{
  "num_attention_heads": 4,
  "num_key_value_heads": 4,
  "head_dim": 64,
  "vocab_size": 512,
  "norm": "rmsnorm",
  "rope_fraction": 1.0,
  "qk_norm": false,
  "tie_word_embeddings": true,
  "parallel_block": false,
  "init_std_qkv": 0.033,
  "optimizer": "adamw",
  "beta1": 0.9,
  "weight_decay": 0.053,
  "train_tokens": 171200000,
  "max_steps": 10450
}
MLP neurons of a small language model. Each row is named by its layer, matrix (gate and up: input weights; down: output weights) and neuron, and shows model dimensions 192-255. Each number is 50 + 10 x the weight over its row's rms, rounded and kept within 0 to 99. A neuron's up and down rows have the sign that makes its largest values positive.
Before each neuron's rows, "fires in" lists the words (lower case) most often at its 100 highest values on Wikipedia text that the model never trained on. A number after a token or word is its count.

fires in: "season" 22, "several" 14, "seen" 8, "seat" 6, "seven" 5
L3.gate553:63 64 53 43 62 44 40 57 55 34 35 43 48 62 47 37 50 58 45 70 49 61 40 46 58 59 44 44 60 52 56 46 56 51 39 56 71 48 42 59 46 36 47 64 69 53 42 56 40 53 54 41 62 41 64 46 54 41 58 44 49 46 51 38
L3.up553:50 63 34 56 60 46 54 64 44 54 49 54 44 37 40 58 56 59 48 47 35 52 61 54 45 44 73 39 54 53 30 56 32 51 39 52 48 57 54 39 66 44 65 43 47 57 51 52 45 49 61 51 42 69 47 43 49 55 62 50 51 60 67 62
L3.down553:53 43 62 43 49 43 41 51 42 56 54 54 38 56 38 46 39 54 57 51 29 55 30 57 53 53 34 41 64 69 52 49 34 52 36 34 62 56 55 41 43 37 37 54 50 62 53 49 47 49 45 46 62 53 53 42 63 47 64 42 45 44 60 43

fires in: "was" 98
L3.gate450:45 48 69 45 45 46 38 74 39 41 64 66 56 51 55 55 66 60 57 57 31 47 51 55 59 49 34 40 31 48 51 32 58 50 59 62 52 43 55 42 53 45 59 55 59 30 54 54 51 57 53 43 44 55 60 26 53 47 56 50 33 43 33 47
L3.up450:60 49 44 41 33 38 46 51 56 50 56 55 34 27 46 49 72 56 66 58 54 59 43 45 56 48 31 36 50 63 38 45 52 56 50 68 50 67 59 37 43 57 49 78 54 28 31 47 45 50 39 57 43 62 46 50 48 53 50 64 40 45 35 55
L3.down450:46 53 60 44 58 59 33 81 42 66 60 53 60 46 49 66 63 55 48 57 23 38 65 44 32 39 34 55 47 49 67 44 55 44 64 45 52 44 66 48 54 51 49 46 50 57 41 67 59 51 61 51 39 63 66 39 60 49 35 52 44 43 53 51

fires in: "after" 24, "since" 11, "african" 6, "africa" 5, "qualifying" 5
L3.gate557:64 55 38 45 51 49 45 40 45 50 48 46 37 64 49 59 44 51 53 56 38 52 41 41 41 43 31 44 51 33 42 42 48 44 51 39 64 61 42 68 32 55 46 63 51 43 58 41 51 41 49 54 45 36 56 38 38 67 70 56 52 56 38 62
L3.up557:71 54 45 52 50 42 51 54 64 36 48 41 47 55 51 50 59 46 46 39 48 48 47 47 49 32 40 46 65 62 65 43 58 46 39 35 56 47 33 64 63 48 38 44 64 48 51 47 70 50 62 32 57 44 44 59 48 39 69 55 51 29 39 48
L3.down557:39 46 48 61 47 60 33 49 67 55 51 26 47 36 54 43 40 54 45 38 32 30 58 54 51 44 46 51 42 58 71 70 43 46 58 53 33 54 44 42 56 58 63 60 56 42 56 52 63 50 44 42 56 47 53 61 45 62 46 56 67 36 52 62

fires in: "to" 83
L3.gate44:46 29 46 38 59 55 62 65 41 41 46 50 51 47 64 55 42 47 52 36 46 65 44 35 50 46 49 63 54 63 62 33 55 45 46 40 61 59 39 54 41 34 48 55 59 46 51 53 64 54 56 46 42 37 45 33 56 51 67 71 60 60 57 54
L3.up44:26 49 58 35 43 65 34 62 59 63 44 53 56 33 50 60 40 57 35 38 46 46 46 42 41 47 50 61 67 48 32 55 56 48 39 62 55 44 54 56 44 43 47 64 52 40 66 47 53 54 52 55 46 54 48 55 50 36 44 62 46 51 48 65
L3.down44:25 49 50 49 53 50 39 64 35 38 56 68 61 48 51 21 49 41 39 56 43 37 62 64 48 37 49 51 52 51 42 35 53 40 55 37 55 34 50 46 49 46 49 39 51 46 43 50 51 51 66 47 58 55 47 36 44 51 53 53 51 56 41 51

fires in: "these" 23, "same" 10, "of" 9, "southern" 7, "along" 5, "six" 5
L3.gate219:43 49 60 60 54 65 48 45 65 58 49 46 53 66 55 57 57 49 42 61 47 35 54 58 58 49 69 45 43 63 39 40 37 49 48 40 41 54 29 55 51 56 35 43 64 40 49 39 51 54 62 46 45 68 38 39 69 37 65 46 44 34 57 47
L3.up219:56 73 59 54 55 64 52 54 44 32 53 36 53 30 59 51 33 45 47 41 55 61 59 49 52 53 43 44 59 48 61 43 64 56 44 58 58 32 60 52 48 41 46 56 45 45 51 57 56 48 36 46 55 55 55 34 57 65 36 56 47 36 48 52
L3.down219:45 45 50 41 55 62 49 49 47 42 32 53 64 50 58 59 54 59 61 55 37 45 46 49 45 54 60 66 38 54 56 52 58 56 50 43 58 58 30 45 44 64 44 54 45 38 58 43 55 37 55 47 59 50 36 42 44 57 61 49 44 53 43 53

fires in: "be" 25, "before" 15, "been" 15, "being" 14, "m" 10, "began" 4
L3.gate377:47 45 56 51 40 56 45 50 36 57 58 59 44 57 52 37 58 60 61 57 42 44 46 48 71 51 44 70 46 35 47 43 53 32 42 52 57 51 50 70 34 53 58 47 60 31 44 58 46 55 28 52 63 67 50 39 50 39 54 42 45 29 73 49
L3.up377:44 57 43 36 38 58 64 67 33 62 69 55 59 64 48 61 59 47 46 37 37 46 59 66 40 45 49 52 51 49 39 40 70 60 48 43 38 46 65 44 52 60 54 51 54 31 59 55 43 69 57 76 59 47 49 42 34 42 49 41 53 48 52 50
L3.down377:65 51 56 41 37 46 50 57 53 54 38 57 47 52 41 34 58 53 42 78 54 44 55 26 51 31 38 44 37 48 61 33 42 51 52 68 48 42 43 55 44 41 42 48 27 55 35 51 54 50 56 50 32 65 63 58 57 49 64 47 49 31 42 44

fires in: "an" 61, "any" 9, "announced" 6
L3.gate180:61 53 55 40 52 57 44 52 40 34 52 76 45 48 56 49 60 45 53 51 44 59 67 41 61 44 42 48 44 51 56 54 63 60 34 55 52 45 48 60 47 57 47 73 72 61 52 55 56 38 47 48 17 68 57 36 59 48 58 60 51 47 40 47
L3.up180:56 58 52 28 64 67 49 28 38 63 62 69 44 60 52 56 52 44 39 49 51 54 64 32 48 43 30 64 42 58 56 52 63 46 40 51 51 52 55 50 54 50 45 58 45 63 58 50 56 38 56 58 30 53 65 48 61 43 54 41 54 46 52 45
L3.down180:47 67 56 51 66 49 50 52 60 56 49 51 43 81 40 74 39 34 47 46 63 38 63 52 60 50 45 53 63 44 50 31 57 45 50 47 48 59 63 56 48 53 60 37 48 63 51 54 53 44 36 57 56 54 41 52 68 58 41 49 50 50 44 41

fires in: "he" 53, "help" 7
L3.gate543:41 30 44 47 63 47 45 58 51 41 41 56 64 55 53 39 55 50 48 51 48 60 62 60 48 66 57 63 50 59 44 51 31 54 41 55 59 61 38 42 56 48 46 58 42 47 60 43 49 42 59 47 48 65 38 44 46 47 57 47 56 37 51 36
L3.up543:45 40 65 58 60 47 37 37 46 54 59 38 42 56 48 41 47 57 44 39 51 52 64 48 58 48 50 54 35 48 40 52 33 52 61 52 39 43 62 59 61 67 58 52 47 54 60 34 50 42 34 65 52 37 49 46 48 46 58 34 50 53 60 48
L3.down543:62 35 45 50 58 49 56 49 55 48 64 37 36 40 68 40 32 45 47 48 65 47 49 55 51 40 43 50 50 41 59 58 57 61 62 54 79 57 43 53 52 41 53 56 53 55 55 53 67 42 58 55 47 64 70 45 53 46 48 41 48 41 40 77

fires in: "in" 28, "of" 13, "at" 9, "an" 6
L3.gate94:47 52 52 52 50 52 42 65 23 43 53 48 52 55 58 65 62 58 61 25 47 49 44 58 56 47 47 54 57 41 47 43 41 36 63 37 54 41 38 36 58 53 51 57 67 59 41 55 53 64 48 44 28 50 56 49 43 59 54 47 44 42 34 46
L3.up94:70 49 41 38 66 48 47 54 52 54 42 34 37 53 54 51 70 46 51 71 49 51 61 52 49 45 53 53 52 53 55 60 54 44 50 38 61 41 33 48 53 46 41 28 58 74 65 64 52 17 69 45 47 66 47 52 41 55 60 62 40 59 51 59
L3.down94:51 54 39 26 53 40 44 61 37 43 46 43 45 52 55 41 53 59 46 47 47 48 58 53 40 52 41 40 73 35 42 47 46 40 71 43 35 40 42 50 64 47 45 52 49 60 47 53 66 45 65 50 42 45 56 69 45 67 49 50 61 40 53 63

fires in: "born" 17, "open" 9, "years" 7, "opened" 7, "when" 7, "later" 5
L3.gate235:58 50 28 57 55 55 66 61 34 51 46 40 63 41 57 51 38 49 48 34 44 47 60 52 48 63 60 57 47 46 30 53 42 54 51 48 46 53 56 48 58 52 66 49 49 56 57 53 54 61 50 57 36 36 34 52 45 59 51 33 54 55 63 44
L3.up235:51 50 54 59 63 45 44 51 45 43 74 43 55 57 61 65 62 35 42 39 38 33 63 50 62 47 46 61 39 52 52 61 34 45 39 52 45 67 51 56 59 58 65 46 46 52 58 60 51 30 42 42 59 52 52 46 59 54 40 46 49 51 45 40
L3.down235:56 51 54 48 52 41 32 46 48 53 55 47 38 47 57 36 72 52 63 44 50 63 46 37 60 48 33 49 56 49 47 35 63 41 59 54 54 54 33 57 53 43 40 63 51 45 45 65 58 63 50 41 46 45 47 35 50 68 58 47 48 51 57 57

fires in: "been" 27, "being" 23, "implementation" 4, "standard" 4, "having" 4
L3.gate461:37 41 45 54 44 62 60 66 51 59 77 71 33 44 60 42 51 68 48 53 45 70 61 50 36 37 43 47 41 61 49 64 29 63 59 58 63 41 64 55 47 60 44 52 68 37 35 53 53 53 49 56 45 42 50 53 56 40 54 42 50 64 53 46
L3.up461:64 60 54 38 62 69 52 63 53 25 61 48 35 69 31 46 59 58 45 58 62 64 71 60 62 34 59 43 46 45 66 48 28 57 48 46 42 43 56 59 33 58 62 46 66 31 47 53 31 45 57 47 41 52 67 52 42 26 52 40 56 49 50 36
L3.down461:45 56 50 62 52 35 53 56 64 46 59 53 60 53 51 64 57 44 45 59 41 58 55 43 55 58 48 44 48 56 61 37 55 53 48 54 48 70 42 39 42 47 62 45 44 60 50 45 49 37 59 56 57 47 46 75 32 76 43 63 42 55 52 59

fires in: "first" 60
L3.gate353:48 61 62 51 38 58 64 52 55 50 44 47 56 63 51 79 44 60 55 51 45 49 55 55 44 44 73 45 60 35 38 29 50 55 46 53 50 47 46 53 59 49 58 68 68 49 23 37 73 57 54 44 37 44 63 56 65 61 62 51 52 61 32 40
L3.up353:50 59 48 59 62 44 48 36 50 60 46 69 50 49 51 54 67 62 58 34 44 68 63 57 54 48 56 52 40 45 55 61 60 42 49 68 42 38 40 48 59 40 64 42 51 47 50 53 53 52 62 48 55 49 52 54 53 69 52 56 51 66 58 54
L3.down353:34 36 63 42 51 56 37 48 71 64 53 33 48 68 54 63 45 46 40 45 60 43 71 37 46 55 57 47 57 49 62 53 39 54 64 44 50 46 65 44 53 51 43 68 35 49 50 65 39 46 33 54 60 59 33 59 52 33 44 58 55 41 28 58

fires in: "of" 99
L3.gate201:58 44 53 47 55 32 53 59 58 57 41 63 65 27 51 35 47 55 37 68 57 64 39 56 56 36 39 30 57 50 47 73 37 65 66 52 52 53 29 46 51 44 50 70 53 55 42 45 62 43 69 49 38 60 64 47 43 54 43 54 52 55 46 51
L3.up201:56 57 64 55 57 38 54 54 41 56 21 72 35 55 47 54 36 66 40 57 43 50 48 41 52 59 51 41 51 55 38 45 45 39 39 44 59 48 41 50 45 47 38 48 36 51 43 62 54 42 53 63 35 41 74 47 41 52 43 32 41 50 52 71
L3.down201:51 60 47 41 42 67 66 55 34 42 58 49 49 56 37 31 66 41 35 40 57 46 64 56 49 35 31 58 55 42 40 44 63 68 64 49 34 62 46 49 44 39 47 39 57 55 45 49 37 46 70 41 48 42 43 68 46 42 41 50 38 38 45 36

fires in: "was" 31, "force" 7, "france" 7, "1985" 4, "1995" 4
L3.gate598:56 37 54 47 58 62 66 57 44 39 61 54 59 30 50 59 51 67 56 55 34 45 55 40 45 42 44 65 34 63 52 49 57 39 43 65 61 50 44 70 31 37 43 63 41 46 49 44 39 56 36 55 58 39 57 44 46 53 44 49 45 52 34 51
L3.up598:48 66 50 63 52 62 41 52 43 33 62 49 54 53 62 64 43 62 60 42 31 49 54 42 60 47 48 50 39 45 48 57 60 62 58 70 44 49 66 33 56 57 61 58 51 47 48 60 37 30 70 60 49 41 41 43 33 44 53 24 48 59 49 68
L3.down598:48 34 60 53 51 46 38 39 57 56 35 48 64 61 41 49 62 36 48 42 57 39 48 49 55 42 46 46 48 42 50 54 44 43 60 41 34 38 49 60 54 50 44 35 48 42 48 37 42 61 45 43 48 44 56 65 33 48 50 45 55 49 62 54

fires in: "is" 62, "are" 21, "areas" 4
L3.gate664:57 47 52 53 63 41 68 72 41 44 45 63 37 56 52 49 49 56 51 56 38 51 43 43 48 46 45 56 52 69 37 33 42 51 60 51 46 47 47 54 48 63 53 46 58 26 46 66 48 43 49 35 42 54 46 45 57 55 50 67 37 34 45 46
L3.up664:59 45 63 42 37 64 58 57 29 53 54 56 50 37 55 63 58 46 55 57 36 43 50 55 43 44 46 44 38 41 68 56 57 39 56 51 43 59 63 41 64 37 55 48 61 44 46 70 37 46 53 52 55 40 63 45 64 57 46 78 35 45 44 54
L3.down664:49 54 51 44 69 45 43 58 46 50 51 52 57 41 33 65 53 63 40 48 58 43 63 69 39 55 42 55 51 49 59 47 60 45 59 45 31 36 54 56 75 53 49 64 60 52 43 57 45 49 56 49 44 61 63 39 41 52 16 45 47 41 63 45

fires in: "second" 44, "season" 6, "species" 5
L3.gate289:47 49 63 48 49 56 25 55 47 32 53 46 58 70 69 53 48 52 46 52 51 44 62 71 53 46 56 47 44 65 51 49 53 32 56 42 71 53 39 37 33 57 54 28 53 62 71 59 59 52 61 54 46 47 42 38 69 53 50 48 50 50 44 43
L3.up289:50 43 47 59 49 28 51 46 31 63 46 53 59 55 42 44 55 51 53 56 51 57 43 49 72 40 64 50 55 55 36 61 68 49 40 36 44 56 68 69 60 69 46 48 44 23 54 43 45 51 45 54 55 56 52 46 41 58 47 75 38 37 54 52
L3.down289:58 60 43 39 50 65 39 54 61 49 62 57 53 51 44 50 28 51 58 52 52 62 44 53 50 45 39 63 47 57 47 52 60 34 65 48 60 46 33 37 46 41 41 47 53 57 54 56 40 44 74 54 59 54 51 52 60 42 65 54 53 67 60 38

fires in: "family" 19, "william" 13, "first" 13, "football" 12, "footballer" 7
L3.gate106:61 45 50 58 44 42 53 40 32 52 33 63 52 48 54 64 58 60 53 48 41 40 46 31 55 32 54 47 58 32 51 48 51 37 69 61 57 34 54 53 57 74 60 57 56 56 45 42 54 39 63 48 67 36 60 42 38 59 65 46 52 43 45 48
L3.up106:59 39 61 59 58 43 63 41 38 55 57 59 37 52 32 36 48 42 52 56 56 70 52 36 41 49 46 47 52 51 59 49 47 51 40 31 48 48 63 51 53 40 40 37 41 38 49 63 59 58 50 38 52 43 28 56 35 40 37 58 50 64 42 56
L3.down106:35 40 41 50 62 57 58 56 52 61 58 53 40 52 53 50 55 58 42 46 38 31 22 47 48 49 50 45 44 46 43 46 74 66 42 60 39 58 47 61 57 52 62 56 56 63 44 59 77 40 46 56 50 58 64 57 48 54 46 39 48 59 60 55

fires in: "a" 51, "after" 4
L3.gate7:56 64 46 55 51 41 62 55 48 66 56 57 55 40 53 43 59 44 47 52 33 57 52 31 61 61 49 54 67 38 32 71 56 50 64 59 60 51 50 53 53 57 39 43 59 53 46 55 55 36 47 56 33 48 49 40 52 52 62 51 44 48 52 51
L3.up7:39 71 27 39 51 47 40 43 47 71 60 48 49 33 35 54 66 43 48 47 55 59 67 42 33 58 45 56 51 53 24 64 49 52 62 46 53 44 59 42 59 49 52 35 49 47 62 69 49 58 41 70 46 46 34 37 57 54 50 64 57 65 52 45
L3.down7:44 61 40 43 53 50 53 45 46 38 70 33 53 42 50 49 52 46 28 59 71 37 63 52 57 69 45 57 34 51 49 46 63 44 47 35 55 53 47 66 48 46 53 54 54 50 55 66 62 58 53 53 36 49 46 42 69 45 59 65 36 44 53 50

fires in: "became" 22, "species" 12, "because" 7, "capital" 5, "special" 4, "subjects" 4
L3.gate426:49 36 65 44 37 48 44 52 50 49 49 57 59 53 47 57 43 34 55 48 37 38 45 30 64 55 39 47 49 61 53 51 44 44 43 37 47 50 43 38 47 53 56 49 48 53 47 53 72 45 45 48 39 40 29 45 70 55 60 69 53 49 60 43
L3.up426:68 46 63 56 24 41 57 44 38 54 39 60 56 58 61 57 53 56 55 37 37 36 55 36 71 49 53 52 28 50 45 49 55 49 58 36 46 52 58 48 56 54 72 39 50 36 64 64 65 52 51 58 63 58 38 35 57 44 61 69 45 54 56 29
L3.down426:41 53 38 46 52 46 56 62 52 31 54 51 46 50 37 41 49 77 51 59 33 41 35 59 34 59 48 43 57 48 40 50 62 63 58 60 28 48 45 68 35 56 56 63 54 50 40 44 40 45 51 71 58 40 54 54 48 55 59 38 32 43 39 49

fires in: "of" 31, "life" 22, "old" 5, "fifth" 5, "jewish" 5, "qualifying" 5
L3.gate606:60 54 66 46 27 48 62 47 58 44 37 45 40 50 43 50 70 22 32 28 40 42 67 45 39 46 45 44 55 46 43 42 38 61 53 46 53 41 46 72 66 48 46 52 58 45 37 54 55 56 44 41 37 50 41 44 54 43 60 36 57 41 50 44
L3.up606:54 62 43 50 46 63 48 76 59 43 32 56 53 39 46 51 51 52 36 33 56 42 42 48 36 46 51 50 54 43 52 57 54 45 42 40 58 60 47 58 45 46 46 70 38 65 60 62 56 45 41 44 48 62 55 54 53 46 53 37 38 58 56 59
L3.down606:44 54 39 53 56 73 54 47 58 57 45 40 56 56 34 58 72 48 44 69 38 55 71 52 57 44 49 38 57 41 48 65 45 47 46 56 21 52 64 43 35 69 44 47 47 50 61 34 27 49 55 55 52 51 40 43 49 50 41 51 53 50 69 54

fires in: "was" 34, "it" 33, "is" 26
L3.gate321:54 63 44 43 45 57 51 58 55 65 57 52 49 34 38 59 70 29 56 52 52 46 52 42 35 55 29 61 53 35 48 43 52 38 70 60 65 71 45 33 45 45 47 57 67 62 50 51 57 53 59 41 45 42 55 53 51 30 70 41 53 54 40 39
L3.up321:57 38 43 42 53 52 62 50 43 49 63 59 55 61 43 61 57 64 40 24 50 42 52 56 54 63 61 43 45 46 48 32 51 46 61 63 43 54 42 43 63 48 44 69 61 64 40 54 48 35 59 50 53 44 57 44 50 65 62 52 19 42 29 57
L3.down321:52 30 46 41 53 59 55 68 55 48 53 43 52 48 49 61 44 73 70 40 46 48 42 55 38 59 71 49 43 60 44 52 47 52 50 51 58 41 55 34 52 47 49 45 62 58 52 49 57 48 50 56 72 69 43 57 43 34 47 44 57 36 48 53

fires in: "august" 28, "australian" 7, "augustus" 7, "australia" 5, "academic" 5, "acquired" 5
L3.gate244:83 43 57 65 50 32 53 54 57 42 41 52 56 56 58 60 49 40 53 63 40 52 40 43 58 45 39 48 53 26 45 50 52 55 49 41 54 52 64 39 46 61 39 38 58 48 54 53 65 48 39 36 57 54 72 50 61 41 69 53 40 44 43 42
L3.up244:49 30 69 45 41 44 63 36 60 51 49 35 46 42 49 48 60 64 35 40 66 42 51 58 54 68 49 77 60 65 57 57 51 60 63 46 39 44 56 44 62 58 53 58 55 52 45 48 56 57 47 59 56 39 27 54 61 60 49 54 40 64 45 39
L3.down244:40 63 52 50 46 44 63 40 45 32 42 59 77 53 59 36 45 34 44 40 46 50 46 60 35 54 36 42 47 52 35 44 57 53 38 47 73 59 39 63 41 35 36 50 59 57 53 55 38 54 47 54 36 37 80 53 45 44 45 62 45 54 64 59

fires in: "october" 25, "september" 13, "november" 12, "february" 7
L3.gate21:65 60 66 74 18 47 58 46 44 57 49 43 51 40 53 47 67 36 46 29 43 50 43 46 46 47 64 27 42 26 51 35 47 41 60 48 59 37 52 47 60 56 58 43 63 51 41 49 61 62 50 58 50 47 50 44 38 44 89 63 50 34 38 49
L3.up21:45 47 49 44 39 41 47 58 40 55 35 46 53 49 69 51 46 47 55 46 33 34 41 28 34 61 50 46 49 49 54 65 32 41 57 43 45 47 47 30 51 60 43 65 46 56 56 38 56 46 42 30 49 56 71 43 45 41 53 57 64 39 41 61
L3.down21:53 55 52 48 44 44 54 50 44 55 47 42 35 36 46 55 50 42 46 43 49 40 39 67 61 62 51 45 53 57 55 58 61 50 56 74 51 48 61 59 43 39 64 58 63 53 40 51 50 47 33 55 72 40 49 59 48 43 45 55 69 55 34 33

fires in: "not" 33, "total" 20, "both" 17, "notes" 6
L3.gate659:42 67 48 48 45 41 60 44 32 56 37 51 41 60 50 45 43 54 46 40 33 43 55 56 53 45 58 62 56 60 52 49 47 33 53 55 48 57 51 31 37 59 52 40 55 44 49 51 48 54 62 44 40 43 42 57 56 45 44 52 49 50 50 80
L3.up659:55 31 57 47 53 70 35 56 46 64 38 54 57 50 42 43 62 34 46 42 32 34 55 53 31 44 39 56 74 56 39 40 42 55 52 69 53 36 40 50 30 55 50 47 50 41 45 74 55 68 77 43 42 38 37 45 46 49 55 36 48 48 51 65
L3.down659:49 74 39 38 52 51 59 76 49 36 62 43 56 42 58 47 51 55 52 32 45 57 68 46 48 49 51 49 23 62 60 55 42 44 51 58 20 48 44 60 67 52 55 40 44 38 52 39 41 54 43 55 42 59 56 59 36 57 50 59 39 41 62 53

fires in: "the" 87
L3.gate535:66 63 36 50 52 52 51 47 46 34 52 54 55 56 71 69 66 48 44 59 30 55 58 32 55 52 59 43 40 43 64 58 50 43 33 42 61 48 55 54 47 60 50 44 46 54 38 70 61 48 46 58 24 62 68 52 47 55 63 56 48 41 40 23
L3.up535:53 60 49 40 57 47 48 46 55 34 46 47 61 64 64 68 64 53 46 55 50 71 50 44 50 56 44 46 51 68 67 40 49 49 29 40 50 47 52 53 78 63 49 35 42 63 37 65 55 39 42 50 38 61 66 51 36 51 50 59 53 30 50 31
L3.down535:56 52 38 36 58 54 60 42 47 49 63 39 47 67 46 73 50 54 43 46 63 56 48 51 51 41 54 46 69 44 49 56 53 62 48 26 61 56 52 50 44 46 47 46 48 51 48 50 46 50 57 53 47 35 51 46 49 66 41 46 47 50 47 40

fires in: "he" 55, "who" 11
L3.gate16:64 43 51 47 48 54 27 53 61 67 52 69 52 54 69 46 43 48 65 64 52 43 46 70 60 52 34 65 52 42 49 53 70 69 59 43 61 41 70 50 60 69 51 48 43 46 59 60 35 58 63 49 53 45 58 44 41 36 50 33 44 49 47 35
L3.up16:61 46 55 54 45 37 56 37 47 52 49 55 48 29 65 51 64 55 55 64 50 42 49 56 65 56 44 56 49 38 41 59 52 47 56 34 41 50 41 66 46 63 52 75 54 34 53 60 48 46 48 65 45 46 26 47 32 58 51 53 46 65 41 35
L3.down16:62 50 47 43 40 50 55 64 39 41 56 32 52 57 52 56 51 41 51 60 57 43 56 72 50 43 39 42 54 57 48 57 56 56 46 54 46 34 37 39 46 54 36 33 69 31 48 51 44 28 53 47 52 55 57 57 58 49 69 62 42 42 64 53

fires in: "it" 36, "italy" 6, "eastern" 5, "ireland" 4
L3.gate579:55 61 41 56 54 50 64 61 47 49 30 57 55 57 44 60 60 44 59 36 41 68 56 49 49 51 69 36 43 35 64 45 44 49 55 37 54 51 51 42 52 33 68 43 62 52 51 63 48 58 62 41 38 42 50 34 38 49 56 46 53 18 30 50
L3.up579:43 51 46 56 63 56 64 58 44 44 44 65 67 58 45 59 57 54 68 52 47 58 47 37 52 52 72 46 41 38 61 55 35 49 70 41 57 55 58 38 31 27 57 66 56 47 56 60 44 55 49 32 35 41 42 46 29 45 54 38 43 30 27 42
L3.down579:30 40 55 49 42 52 44 35 48 56 51 59 38 42 46 38 62 65 46 51 55 49 49 69 49 63 28 71 57 59 39 53 46 49 43 48 31 54 49 57 59 58 41 47 52 43 44 43 43 64 39 59 67 54 51 58 48 35 42 52 32 54 63 55

fires in: "would" 29, "women" 13, "weeks" 9, "week" 5, "woman" 4, "you" 4
L3.gate428:54 56 44 54 57 52 36 51 37 57 61 64 59 46 60 62 54 55 65 29 42 41 50 51 39 42 40 35 47 39 45 42 60 44 51 48 62 40 58 34 65 51 38 56 74 41 48 38 61 70 48 55 41 40 58 34 40 43 59 43 58 48 49 48
L3.up428:52 32 43 54 58 58 30 43 40 34 49 52 60 61 54 45 55 44 63 31 36 29 62 48 46 45 42 45 48 52 60 58 37 32 48 33 68 45 58 34 59 46 39 36 49 53 50 43 42 37 44 47 56 56 44 40 63 63 61 41 51 61 45 55
L3.down428:36 46 54 53 37 53 52 49 39 50 39 45 54 55 53 39 67 45 36 54 46 38 42 32 47 41 46 49 53 44 56 38 55 33 40 26 45 64 35 39 57 49 68 37 45 34 57 51 48 49 51 62 70 67 32 52 44 54 60 31 48 63 58 28

fires in: "although" 16, "without" 14, "would" 10, "you" 7, "turnout" 5, "youth" 4
L3.gate233:54 44 58 47 49 67 43 63 50 39 50 56 49 60 55 54 40 48 58 49 44 38 65 36 57 49 38 48 41 42 64 42 39 30 38 57 52 46 44 39 60 71 63 44 50 57 51 48 47 53 54 47 59 54 65 58 55 54 54 50 63 42 40 49
L3.up233:49 48 54 58 41 46 36 54 64 35 39 49 62 41 45 41 63 35 51 40 35 42 48 42 49 46 42 46 65 48 54 53 38 41 38 51 61 49 39 64 51 58 71 45 58 62 50 34 60 55 58 63 60 44 81 60 33 44 55 40 45 57 63 41
L3.down233:61 59 49 52 43 45 54 48 39 35 42 51 21 48 53 51 53 63 50 46 57 52 55 36 53 50 51 46 45 58 55 48 50 55 63 25 54 65 44 26 41 47 30 51 34 63 41 55 55 51 42 43 62 50 41 54 52 78 64 38 58 58 42 60

fires in: "is" 25, "became" 22, "body" 10, "food" 6, "included" 5, "includes" 4
L3.gate609:52 49 50 64 50 54 39 55 48 56 45 48 48 61 48 60 71 51 52 47 62 38 63 55 54 50 38 52 53 52 51 48 68 46 40 52 50 51 33 45 60 41 44 57 54 56 42 42 67 52 39 40 23 54 67 39 40 73 45 57 36 51 50 50
L3.up609:62 63 33 59 63 62 61 57 55 39 71 38 52 67 50 45 48 47 46 57 49 49 47 41 53 49 54 44 45 45 44 39 48 49 40 65 53 51 55 40 45 46 43 57 52 63 56 58 52 46 53 50 24 77 62 60 58 69 48 57 43 45 53 48
L3.down609:29 45 47 45 58 54 39 55 39 39 42 55 49 56 40 70 54 51 46 57 47 48 54 60 43 60 38 34 35 61 47 51 42 54 54 27 60 36 38 55 47 48 57 42 54 50 50 49 50 45 51 48 47 63 46 51 54 35 37 55 29 50 44 48